Part of a small language model's weights: 185M tokens.
MLP neurons of a small language model. Each row is named by its layer, matrix (gate and up: input weights) and neuron, and shows model dimensions 128-255. Each number is 500 + 50 x the weight over its row's rms, rounded and kept within 0 to 999. Numbers have three digits each. A neuron's up and down rows have the sign that makes its largest values positive.
A block is one neuron, or neurons of one layer that tend to fire together. Before each block is what it responds to, as a language model described it from the Wikipedia text at the highest values.

Mid-word subword pieces. Middle word-piece tokens right after a word's first letter or two, mostly 'are' in 'Career' section headings, plus R-un-ning, comm-un-ity, p-ubl-ished.
L3.gate0:470459537443574544387637522550591469520536471596494542470490495487423576498441502495470534515530523506533379559503583442495479555517440538589460425575450467599484500474531506572531532456562520587452457552441472473469593451526488495427544516528427540540554502520532531484468471634495438508477481503483389469481599451494458481373560538505401498419547607546498531434451555415443440458471
L3.up0:474526493490478468502642586512503466537497484520502503506448557467501528488496450434487511560467537595488370506498543511589474566433388503507409454581425427574453478434517491516556446497447526517533556476466528430397486398498487617527496563510470535513547436516487545503421370443575448486552444569388492555509532430513502500513502586512457487433416493403525504469503530477553535574530
L3.gate44:507542517500465500457507535509563525587542444474493579607510500434442560422486596492405474435464491530484511546503486523451495536349575517463530523555480479564446517486478496454523503529481445507509566532557508474426521597478466540509459590398470492436566464460488482487489565384411526518534483566479474541575618485499477572491480578498463457480483587475464467478563531481454459563524
L3.up44:494521504452369539588482398487516432515565488474420481492606570492474511496491440548473403510486489505547491503463521438511465434416547538509476536485465414468425459437437501484520423395445349555518467436459564483414499526373520517464543529483510449463428530533459515464479569490462601394459528434446477513526554562550438532536546547566518523604465465485590515465468450550443395452383
L3.gate71:513568455510504435425525453491495568613488503490470468528568545607648545432441510432520514498413391541453543516525447452500463483509516512541485440428529481557496476560551502526477500551449470522462542551462496540500513340525572464491426537545550605525499541543437574440513537503435493471503495538480543424488474530408560458580539528495452506559448560431530392565499495545490498527547
L3.up71:564473482541475474423462423476527526500484571559430470496436560528464485412422405516537501426488542503472510521569513489472444592536549554463404478444467437453536584513415493542535440542531536526514467476541581448527553419500473451374448611545460550488510499503465563467562551495486458522559495644524444515505488451524465498533485540540486509497485542534465505472488445495441530512493
L3.gate86:525482494502465630512556489501587448503551452449555540515476533551502484494460558537452521552478471514628579523548431508474520520536483378553507554440415419451531533455428573530500424566537568473584565532526477509489436510522515530500442388527546534498492457418497421446422472519489443603400547503476493425470500402513582467510530574510453509405494478572477520515492491525575427603560
L3.up86:512571543533455565533486474487554524624546426531524562528518520538393446453515548473465493479488467465491467395539449546485544498527463548465490477558517439494479498500427473547459459551508465415586568513479521482456464530570439464453489422501485536419543516530454476519454550448513530484537674479493514519432551503522465408411478526535473525437485445471413454422417450489556565518464
L3.gate115:509528556490465504561543530497518525437538478482490514491474528607486499490500473511473536383466522558482512505512377532455481474501509461508492518480505545448494491443392423560518522383506555643384516438521431494446509482511420490509471538479523542531492474509547497428543468530430496504500490629508531516493427455537552451589424478423455450501555516468534487489483535432483495523542
L3.up115:580564494464570469482501371508485425471542604541506536510496528552548488503470573466544550510466547534537522527386443586520459399536419486440523514393414541515606488511435497406483441485527567549493485473559440584536476522496439453592552530481579567556525491491524424458526376461500535422487527515456400596434482551496481537595455490414543570555571484566468446521458486484444533542517
L3.gate125:511505506620488533511530460557501527510556391482516607515454444555425503542478476478522483385458526530512526501492609551566477472534577439483544495584580525510455561535485445434364528434388471486528541489499454545457418516542550558479452574351506493494416497491499407502500445506538549491532440475465493541455498430605417492441546443444487523483429490473505509568405500503492501513462
L3.up125:626427417566507478446509447528534547488499433461507446470469508476447482503455493511517527499409449486513466533511456426564517477527522521477538524515412513477464506591551492604531525483422533515370599548377538485429493472418508479482480414556480480458460543533558534491423473465524498591502533517573461483565606454459476399565470543554466524489456455471537509574494496481468477555548
L3.gate185:554442548488513489525507520498512487426474518432520529582477530486494586540530580509421475560450575469499553506480545390540485471512503565477584477507419487453445532534488583610465610541457446513460471478486470480581489502471513475488550582478610527405561539496596515437504561580499487489501473417563544549522502622550446504503437487499479424525503458584558477503435548486488503472574
L3.up185:429476486499463456425494522495445464572547446477394445484467512517571466485545536435498488484529555484603493433527624491461453380454590476472504498531574477486595550474588527476443467459521543434421484479536465418572469455578529513459540534463519566402455445429504498520479588520523402413543514520463499506519472556612533525499588578497574484438556478546454429547499555550509483426500
L3.gate199:406515443515508454462455555451462490552542537461425577456537558489487445552437555462559488382454528469389556465432553514492479579448524471417606504428495483486447609424421394514538506450515417421417575447582421416544501520514525481511520536413431548562515522541492446576365579534475499504503458499516469438493562536581459538447537465488592429500502487489608523520529516456444524490532
L3.up199:448552461526453569426514430487472503481556536405623491529460507500571534521451486512414435590563472389418383562489530554506554510520524477616482455417438460542544590478544584431518464514545461532435440454494517529471450397503494513548460504574468569511491491414554433441517455480430615521505464450491484534558507469446590471522526534551518484491528588479488391516456508564604530568512
L3.gate227:548483478405445505506544515494444481479573559491481540564453482526568517524499513544400500547449450468505484494455486487410509457526387523552571477568385418498468463440568518596538479488506605450457526476446472474479450459566568499510620432458550558430445534598472479451471456449411453492465536456590499393498439566459550468506567461493579575598578517565486510596467552495490547387472
L3.up227:528550477575487516446502494524489489575514500469444567550487589467510598464456446446536500517496488495388541520516526459521536507414474501570536489459581534493572549483514524451495476587609488558499511534498540578459542487508602519490491532543459462495492579588396443493470474428527467420405419497558542551458591463448477609443486489521457486480537426448538567465526491361544519479564
L3.gate239:482479487525525468509562490421456513446508474501528545518536458517482504468430562459465475578451465522554611518491529522502522562468544427493492508547424463622499436436501513544544552488521458519535529515469499414411458479513532472465475470546461491461493578432497410437489487512484402526578498580397506568418475467519429397413478570508433414449514458427515446511527447541420462485577
L3.up239:540447457599550472489508532479477573529439519421539521545522561436434431566491527558376464458459497583444439519438581535444529427521450507526475572455527494502504443425494496482583413517539568497440452505493578412532515490509453521538397460423442460499467450503475500460585492536499534502547529488512506475539531490534471537535514627486537439501487561540519492560528468493517474648573
L3.gate254:499464512477495535523544385472439533453496487573521588500470489534475603491491503541507420507472510561554539562515561502463473546570521581498562479548477485525543560487532452512499502485602537421591481504514452506509573409483523539452422489389434506541517495459371472521405570399421487492427525490413555618463414454525463518544454484454386568411496504414522518542470513459490524483502
L3.up254:501550379532420536426524533481456499551434496570495525493495443608443451488526461488571467600551488510518425501428556563490515413442463455529474401478491515516492501503467564477400449516479518442508421477488514529551481498453429477456502480408471497377435547587494440491496568502480528460465462529521482561479548463450464490541536546461477559521561438439487563405475560503406571461514
L3.gate288:478463512393487583579480431430492457449647601503504476554446481517470460557469545547552590454521520469531549447473453537562495471441465502524539558543462498546503524523473439534499557460513496501502525423527552436534560489424431567420445523417519485466492581435554487566502571518467549528513540485507553435516564529554514455535473459472480479590519484472584399526568520460491500480417
L3.up288:548438418502450472647482611499502587502529520385569574555572456507537525493524531494477504487505404409614479564563469579509466550514450525509493472499491536498417505455601458431479545530502472432494556461556474447552431586483410575579598508480597513575407551448446545499491530414595456459442433479404472471521525499516558470529543506391486478436451505539511517525551532459561451542554
L3.gate298:499398497560469488473507517599453476418622507522495530526545500506444510553486514466454496423460574518519504502503455487491623481499510519609539516457498529433481481478445446526480489515511578507470484520508559433531485403528455565551433490600507543484552487503478436540448491476493505574506463451515435504462533485474470519436471489453506566463445593493524565476507457478505506533470
L3.up298:520518473541502438458431586533454431476487460466480495565525563503423524551538455504581518433452454538523467525496534531482553568586448550478429568467449547504407496498404504547550406472507482548480495472527475567561547408592533490473535540414487505506562507514595537527378434569483442577511511530579501525520454487449581509518477541483511491506490423564480525487625477516524435575475
L3.gate364:507545466489520624449457466478468613600471478473554488442528512522574497485463510465450486509533485490545486562476508547585472573578500526505559471511530448577450434525516556442537443515442482499459463522419462413492513472454536469467490478482487531477568483497570445421445526510491478563477554445538460487580477502514469552464468465519425602494533470511525497389526483413465495518465
L3.up364:484533509502534546451513484457471544569472463494466481455492447441534441536361544479447495504635448457576561425468477560512452546596452434459502447474526525583434397479508497412569456479480569459469431441489486487457432461473464488466451536554460443505476540536574486503452457503526513553561538441586438487540557530522358541473518465564540533470472483506448562518507459398449464463571
L3.gate392:530466446502431397487444420564501520461566489538531552540533515475539553473424520525545559552484498536460505442507444419479433502563550534463470461576452544477514556518536408430599406436463464463545561497523531463547502475577516518434509543518426491513507544480536449584487451473527509526520508536515482497439546495464441435451508525486393482505533403512477484592525505416490420577529
L3.up392:518488402542567501520556494532455560449544463535574450573513506427513545480523481456485537436498502517487527527490506445443490438477561581529455467483425487507476537511423537500606433436516504407492464495614529407502492511468489545474470539458432608400490441428673466580491534448424497485545530538528528491539519514413498410562507476389394473486508468540543494477484485461519495507487
L3.gate695:501488515477440542504566551484560579510447469470553570468591460431574450505513441479556548595436445481509496497468474383502534491444603589570458486417462494511585545604431582483443542464449525540492569479521549503467524472593486536488473554486538525538518510505631532469510501549485457436491482579553507364454487488438453449522427542519462484509484583591506405536455532472541544566509
L3.up695:455429451534475520480519585416386536514525463408487594532502513562460483485519473461548502398533522467525496542474417492487488528415526458496549470494489508501471576546514556508439509526458520473492626468499467547524447513516520438444504522502567435433417525579438530596534478514505530465536486493428421491498511570521467388443508516525518508519449430568596673471531551379475432484525

Mid-word fragments and abbreviation dots. Second word pieces after a one-letter start (D-ist-rict, m-ag-azine, c-ol-leagues), plus periods in abbreviations and decimals (St., No., Dr., 14.95).
L2.gate271:513550487535469470479496475530493514505608395479481568458568473385479475436483565409544495528515434457528534486609553502613460623528541541570455511468528445441517442492579504513426448538613474521478442522469563431572510447428440485478488619578507580478577500462469438538488584518475438618520580503516465481469410486580423469456436448569498488465410505568541553508502512507439547434548
L2.up271:559484468403595523541559564459476443524516479486614552487568380511619512559401463459533506517569509503516459375453468463453453500495516499495457485557520502420465595529477614533527488537456505498417484443451510595466595432507473500505507481448552483434560489430455481528485561514501438524607554522546558504521515605403508555497461443500506417574511555517455526522518540564530408549453

Mid-word "career" fragments. The middle piece "are" of career after "c", mostly in headings like International career; weaker on other mid-word pieces (h-ot-el, l-a-ughed) and "was" after a title.
L4.gate2:435576555571474471520563576528612428501499406520469578434456614558463493545588509512477486483466503414524504570414469421422547545466539466475430482486520460553480555526510481462464501430442449454562433521460579517594518497505431441503466451660521488507570513519574455497487511535566508446466595557569523560594565445557473585420552514367507496442494461525504523518452527570434546483500
L4.up2:443529435565516456509456521416436482472540473529448521436477503555462531558467539574427518521480500465506550528483513450443528535493534467566351569433411544577521663569532472481455478536517550447568482597453483478560549459517486540421501569571491470453462600527512485431538530551441510489506505501544543439528441421428518415462480475458435476492530465490513438453559495513492501447488
L4.gate282:435451483535493470483536478520584613514486514479391454531479445612468400499467534550527460559542513511535438453512592451426422449480436500565532525459478525479420527445580511484436440477562446552429508547525563428457596522540501445499537549528514541457495479495399478565441484482568527466564585450499497536573587490529478512334513490517487514562563455453525496507466496543513359431541
L4.up282:577502431544439493550500566548489512526498536579602432518495476506547405441541495404557660502474493462516450457591625580434494555511539487481524501453505467574546484533402552507507481459461535398469517508506542447554526472526507499444507405562397464557504519398519541462562557506501501380606560511433503492413531484558539490513557511473521491587464438583596477446458513460481519569506
L4.gate519:455519508593435499512486587470620488547543543394512514425473475425536538582546552530513471432478464459575542482420463546524515482467521507475532536467469583417482526527469550545517451508547458447506574495497650575519570542557541596509460510459525542487508543474568566427443501552460453489409560475428470498407534554632502455452450473446556480536502505464526508500473483473568532481574
L4.up519:471456529522473433458574519572607588521456502530629483412516523540428525509451512466487504578531608453606456443522500515443479528445440563455494493543532533420463497411532581514502498586438469439459439476424603504482483464501577470579487581466513414514464560524499436501530546674547528571496419497405528475496507519458527428458494468571559437502448406454495593597512469487423524466429
L4.gate578:472516495594539499550512590474468495551517450449516499499580480451416542553597528501567641511468504554535465497385427496486514554561498482436467483532352524538500494496476540531528475508493478485431577493493542618492487460501551522462449503545497457567445508524550480417469517443441503422502557497422423575389483355497440511496584525447468556569586385459571530501553507375444471488480
L4.up578:470502517554490526412515527496532525542519530473473471533579395443524440487494545544432529458456616488499508550559555496551503468431437505522487540473489586538539444542552534549534435507452475456532487573513570485488519555529489474509581564533470528548441475503481554630549480605469574432592490500437450496486524535546535514498488500483397458560461460463512487447532540469504502527442

Mid-word fragments, mostly "career". Inner word-piece tokens inside split words, strongest on "are" in "career" in section headings like Club career; also made, egg, middle, Take.
L2.gate247:546589437632469627599456542535428535571558404483545612496504498454558470550531498518472554439372527492503473536470503425452406524489466514493493519533480454531430444529526553486573537562439435586474514476522469560533379489507495496491532486537516531532418474567528454499531533493472493508475494508558533475530478480519499451415427534506455540527515416504488527498438503549507497478600
L2.up247:537548501561523492555583540489555535550501512409429496428621520520454617609461576532533467481511500497528505503424467492531496514477550549386504527495438483461504532592566564533382462488526392597529562426536434544516429533419544482477508502532485541537566428457453459483492510469454504504593518518552459477508427505576413450581499480383428439615538438406483476519492458475431476458435

Abbreviation periods, paragraph breaks. Periods inside initialisms, especially the first dot of U.S. (also C.C.D.); also paragraph breaks after a sentence-final period, and some mid-word fragments.
L4.gate328:470487514502452506581584506509467539509470507525493595493597500542493446631392499514516539514539455528534472489536515504499457609555536490609577406407500479521564508549513503530447568504464480490521535528545469453616440562421490502498526557493613451601453455447513463489543417637502452478458482430502552550464450519494508443579481423479465520477536485478368458483562460576489489445507
L4.up328:506430487477603470554575520490486509634455454525473416471537478434497569518561585429515480499499483574513405546487468481412461459513561482454417534426472502483568504475463435538503555476549520495528442498393530543527439489589532547507440533518526519438459535530479494526526442396501528525507592428545450553446415587448435498602558471538519478478550372532438501442500489542527470450418
L4.gate552:471481600609388519484555627526473477591575531450404559465568537460451522530438506491461551443453501542532487526492579480436502457451498564423468489482463440487595453629519488517509525424487515532485441610641488497486509473515528536476492506460509473379530513530495440499539470599528458517405463499429460438558517477520500516568459483500476492517506607458509436486578511549512559419455
L4.up552:606518499469457464502464461532491487405505524489581520455443529411599542487555485558518454486517484507574551488495529537544576506486558532534409515460553472492546508418522478548404485484544479608442484524446477413501439422476503432531451429495461510472517534503509448548545443551494549497541496480453394412507480435550500417383443482528541439465542482418510436426460477497537472492539
L4.gate563:531460461423471516539510452500518420542509467398436510506520471431519520473567516515387526433525442470465491494542535523521459557437378500551522499489501513445500533512569451533494459553578461528499431454483482566535460457557609474582468439500484480590458553478523416489497461533531500481543558491504427586463558500430625497379529557556502583523502600514408510543520571491570577582441
L4.up563:562480436548530448469541472536504540533541558557528447527476493348488610452394523445596432549445505593528581474450418518500546560443415572493483514446379571496581507427555586434470487525555528458445466575467527613436440519450523509514463481490439553476513501494568496453458518472466502557526484502434507411424538446470430535536434464449404476540476463515420503521565527528405507550507
L4.gate703:541418553459525496475538669578556606521470477468473514533481462477440593473499485477542532536490456525467412425464556542484575548474529465488437450585478480541533369492610576389507529484519425518449424546495487592555480422478529509513560513535481510452571530496533441491507442440473486452450507493514522498513467488415543450564524477504510510515571426611581566499472539568485459530610
L4.up703:497453590400507444441496532479483552493496449563435598573581492479533457435473559560370523546509480546418474474485486526537455479545550494410583448471552493469550469460477457516471436520453560561517512552531519532512512442393474467506580534548416474451564474576491425502563458599550418513515518545462388485544571588515508412494384547496544533469581485538512507429582516563524533444447

Early word-piece continuations. Second piece of a word split after one to three letters, such as the period in legal "v." and initials, or desc|ri|ption and D|r|agon.
L3.gate118:503469431440495495504466554582486505467512419425480499504561492528434519603552456469559622451573488517554534450472440416521396610492531460492525485595526568416508456506548518514535459416499461527523408480520447538526568522478505529496472550550537490395543600456562528475504501535527540492507366447582489441548487508489489468588480497464451436440473486496435365526489487509463469431541
L3.up118:524440560531477543508451478500409535570527536494580529465527475477535398443585510498483515422552520491456503508597555500422522490511400533485500467558516494536398475486460470516523528553525495498423497524416593525508517477498563487423536510461480534490598527503527485478614497572529508526448435495436595524493545521529540419544478573476474528503500463484448418444464516485434540487484
L3.gate121:519421554410441522536552483499493482509530448481454488550439502516520487412517475522556422478553514551455567512543502497544410460439557521472425512512507467361459417489492537456510402515548476461528437439501613522460635516459588493470594593587459575482542499586428493526575551488423448543495534398411580494474471482462469465549511547563463478412485451502443491518460488474536489469424
L3.up121:565472495592434453554557448534535511558504479506522591528475469411464451516494438598554490421483585476544482507476515434450505496411523505444533556455567547416429453424523480477409489479493438479531449565501537553450515470556474458554513461567432584434479473544456453475544448511469465482575509622476443437489475475460514515525565511484525473477544537460488490495505429512435493544493
L3.gate122:570474528446502460413497590378463460516567475445516425462491523542470487545530526479468536532473517493434461486428419515513423518561527618517473447495453430558554525477503495508456590420483483543494464581455562444486448499490517479558529522503471537432566450524515449468555493466510527496457559517466472484594567487483473359435508574499515433537542498573355452535505494453502463495541
L3.up122:552456495572499477474514513489564480562513493527554486512497522505473582473614494472402440538502468468573512510423529485529500571463497484551511553531512495518461445567373483529437510534459474482460443451547389523551536480509482531538554520426492498474525396575494541533624497460522497509460442509427526489594480580443526406536487511509522457454544541461473494508503609542515475498490
L3.gate130:526443459534526492431440453551540595490475493536491431526546467535480538555401483463449465475525532583551527592568557510524471479408554392543565451548428488523523437539435494437506503514613482519451417485581460490562508481534547432525451406578528563437520583515520552500522465403438498522501503461554447564465460434609469415516376497560568516474428531453544464518492536485491488535494
L3.up130:510480498530521565578577536601519575442457498537528458387529431549516608488565438400544507548482488578538584615473503521565555520497508450520481488439501455489538435530523507520521504530438506583492368382546560493538434523497523484551558487493546519529368652332482525493556468499511542414488401542430520459457503487526436473558541495539503498481451532476535491516479564501524538561501
L3.gate184:563488573494438524542600516446503550437519477550497433464625476516550394532408609382402508523461439503570512572447509515451422448516505519507535461470533500491497575583487459512480470462545416493465496550505461479605498503471502446517446460618481463525540514452507540469488529517356518467532454548536504485483497479551441467548419476558412453466530488567485456430528479460462481521488
L3.up184:452451417489529484461575454457467526555528503474463510514522505536533476461503483527484496485414549595464532467443485547437499571571524526576492528549505537428610448517541474474477510508511542578420492548495476475482532558542513522489492440534453406494480432443550475484477496458487541485478508587323501451476460520562408554486475500387565540528396542522474463511529434387485461481464
L3.gate187:489445516424516534529481528529528495590464482569493479484554502535472560433549471467479508490553613478448537486493499433579530490474481459586539460571449481520486469570480489448504496425582531508637526473483417476454474438483471541547459464532448462547575482433531554439393478429553608523512476497386568534548473513534488455455553463530456546464569559561487627447422521435534433495505
L3.up187:522441495573427486563528540586574502500546548475475470408519538538565488407431588551557580508491374491615547575459549511431460506510500501500492436424456479485479528493524540499408583476450443437481472522567455477478511505465559452579457497486485481480567501511568508554527525481426554558521526454557415562547544491411433549480469583537538598441450523453541523513559427546529540491504
L3.gate246:593510525471475489555481542621518513462380497479466550468475492424405515471510536465453535490544555558563450508514499388495424474402451537398531513488556485496455535511533546464550430489522464491449543492486519488484430531520571622556436485497509456449507500533423450470588587504519496471532541518503463574477534518487446534510550428463483555473603514393522563471515597496445435449590
L3.up246:599513509479600439446506529589426473523447460468507515479550522507468477422461619491521523450484523550577511499428474390491442540632446508517561476494553331547523472583553528439512502538433486526502475612517419513479480517495497512459430483395505578403506420575498410452533556504554573415515500526514552503397461483491506489502503528513503531458515413426437519461520499556489534472453
L3.gate330:441538503489484514570546499552410470467426413431497475441504382440578474554515437532493451462542531547438571535481504495475474536512529437521554546512440505527493498478395471537570486536449532450552481464484473597588439501588550483482559453457401480424579533429562577554518425492504535496477458514535584483509484613441441487463438529525574576369502504501583488549529557464567453514541
L3.up330:484343569450482414509462507482488533525460476466552511405505440483539486528540428545559428428572565440450495456410459445600552468516438464525458441599528463521479504528529442460470535492554497474566495567485473564533504470484539491471515394521483470514410499487571490596511505475487462429429449498441526471548454576561409435526475474510529500523441383535455542530475612388553527542490
L3.gate406:482418428484473520550509518489416373534525543522359463499593481491438447493477451523456477398516498459472517552525471540417504424512492569475389518434443488497534573406539504474441542463590569519473414474506384579468468522509538594537492488547536528451425499432519367573494568508500471520429522463550597547562441531451435558489458389456423400517511580439512519428560544522573488458535
L3.up406:472441510524467521473497499487508477569526512505517475525526445426622394442471521482465413459465442459455609479536526485564523506409497380467465554504440508545483435517459472557539474535499543496566488510491571520548468537516500559390566527468498443491513549405580534557439423561487520473550409493549524548554511530549540432399445520485484409446522543409459424513416483480461506393463
L3.gate475:443466606493542513418454472432507395552597468521558535313445462496497512451483554415475539453565540514562544634419540538414503498542462525436513478529575515438444540619489407521510553500474474508514446529461527467471509537410581537491536520535532547498456519506507534442501542443489550556427389458467524482458521505560407492488443479538539459555503511435492501557491464460415529492505
L3.up475:454450591473474546498447473545479485488566573538485602356509472519493488548532480434522454479539513425539550637409528586415544572551501504572492456514500485370500468521383405545505622556432475494450443484512521489408564573417427484483485439513542507513472415554493495431412579539542447536509476473499484468462550464504521530488516531454570459596455520396553474525497501545416457481475
L3.gate484:556492471491558400500610490554472519568473550562560445471473469587537468559427556470555507506509383553446581521507545582522493527536539526396573529511457532525568522478419463467466616486533446449503517504439448429580510452511473463453544487474507602470508515493448433471583591532528456438445521471514522515593597526488490457590506483559484471487561591419495532428538509492480606474478
L3.up484:538513522539491499525318458449476483403586528424563596451512604383525587499507524485521501498423492511527590460493551518458490545462553405513510460480609491514482587460494374459526489499488453430450465446524496482461389457467457501521487506485479459539529524478514414475463486509480524507567489537528556511531485486479467516539497505521403532501534549542506409574493392469549559535448
L3.gate520:562490553535461458499509585541513417480531545496508475450550447434574496541398580545607526507458533544508442541535431480560508535437433465523467510458483513465553523525484528535565509564474484485454484506475438509434508440526401586514475481562482490501474510466496480431472485648557482520439476442514492504480527465532533516538506454416600386497457521540467469454554440523503479421478
L3.up520:554434543486515509487547590474393363512546528462619461484524587578540409516486650520472552419618464506505442458486559445475512470521555458473579438514529466458490443494487472479531537416554493582408495496508425533539408482490524616563500569515375560498443428555481529534479492509487503531538564512399482483520508452482530449537557464576433441531450545403418559475557518416547531457565
L3.gate549:459587541508583521517526447441462492547496486391431618449530477419424517579443431502472505502486577590506418483450396416484505489536404584449496427526504511512408499485519521472566512480507469426521528564412557542507509454485494524493475463483497538484618523509547451497520491488474577436457408508520425498483507519538489543475437484511541509492591481553470460489504474469479513542575
L3.up549:529616462415531454517489607531450451553508553429523499561509486437437437603498484421465470606468448508434508567425505412448427603483542513480366456511485519562477504609494451605484588554516509460448564465468484508409446527518477464553515441475571447499495543462577591526597545505498528483539568555538504475498515541492504405523437467497552465552450479420532529472422533503549489474486
L3.gate586:505511386542454529551475448540397449467408495518435471542524493495446530545441531468590479454511475440549514527531586396496520548485333453519479428543476529493444551442521476474506481496499420413478545489510571484506472466452447518359474574464548562580589492545547540527534500511563489536474503486483488440560391419500494500486469595530463462490466568465493430574493463533539499483543
L3.up586:466515501484463473529562534520419489398519468503520365464522626502495470409521501477477488450411501467544581473478473483483513523548519472446466406546476548418448458604488540500509513415386538524458475519475528465525519521457456498455537480512560421493588528520477410572457497596633536448481498431480473478544370526496498520531531502503424508490591482502408509432598484505567508423443
L3.gate667:413577473460460552501490441454393447440558487492406495448542462443514527490572390457431474404579468446483533473601552473434578488462445503582531503394513551484475413476602532521522466468450543453459498529407527511446516475501466411563485487443449471479533474488547563500510531507484482473514478490404546442585500464462521443474559466468466467514460477470388499448548504496485490453504
L3.up667:522499459483439459562546444521463416493525453524540515576544478484494565467450528512463548430538499530489475538507542563479437571479515501438433484445503549484387402525460467477478540477513506527562485520518446569523500568523509542457479474519572473513502469547390521477552451356531556507440488455482493595461557583547451463500540554554489514469538446461472481510559492553460536510478
L3.gate690:556524498493458559427445505543457445557523547477463486401575497498506492512502385533505386484562502497510522538538459555407443552513435456494547477516476497573509499421541430605486440574490539488438503530549503476468562458520449395535454479434419522481543537468432483477420412486475478472496450402498574461511633389496359521502415579544436431464539424455556521513481554477552404536489
L3.up690:543424522511546433470498556484544560465489421398619552536482477450491491469421515508554538479630472642496431496541435483510566506514502467507557515462476483543462490521437497592577455510609520473553541463559487586549508595520473494469572514513502497512501552478563521532586499534573507422442479467503534480476544511416500477503427575507572540539551444463511475459497396542507455471367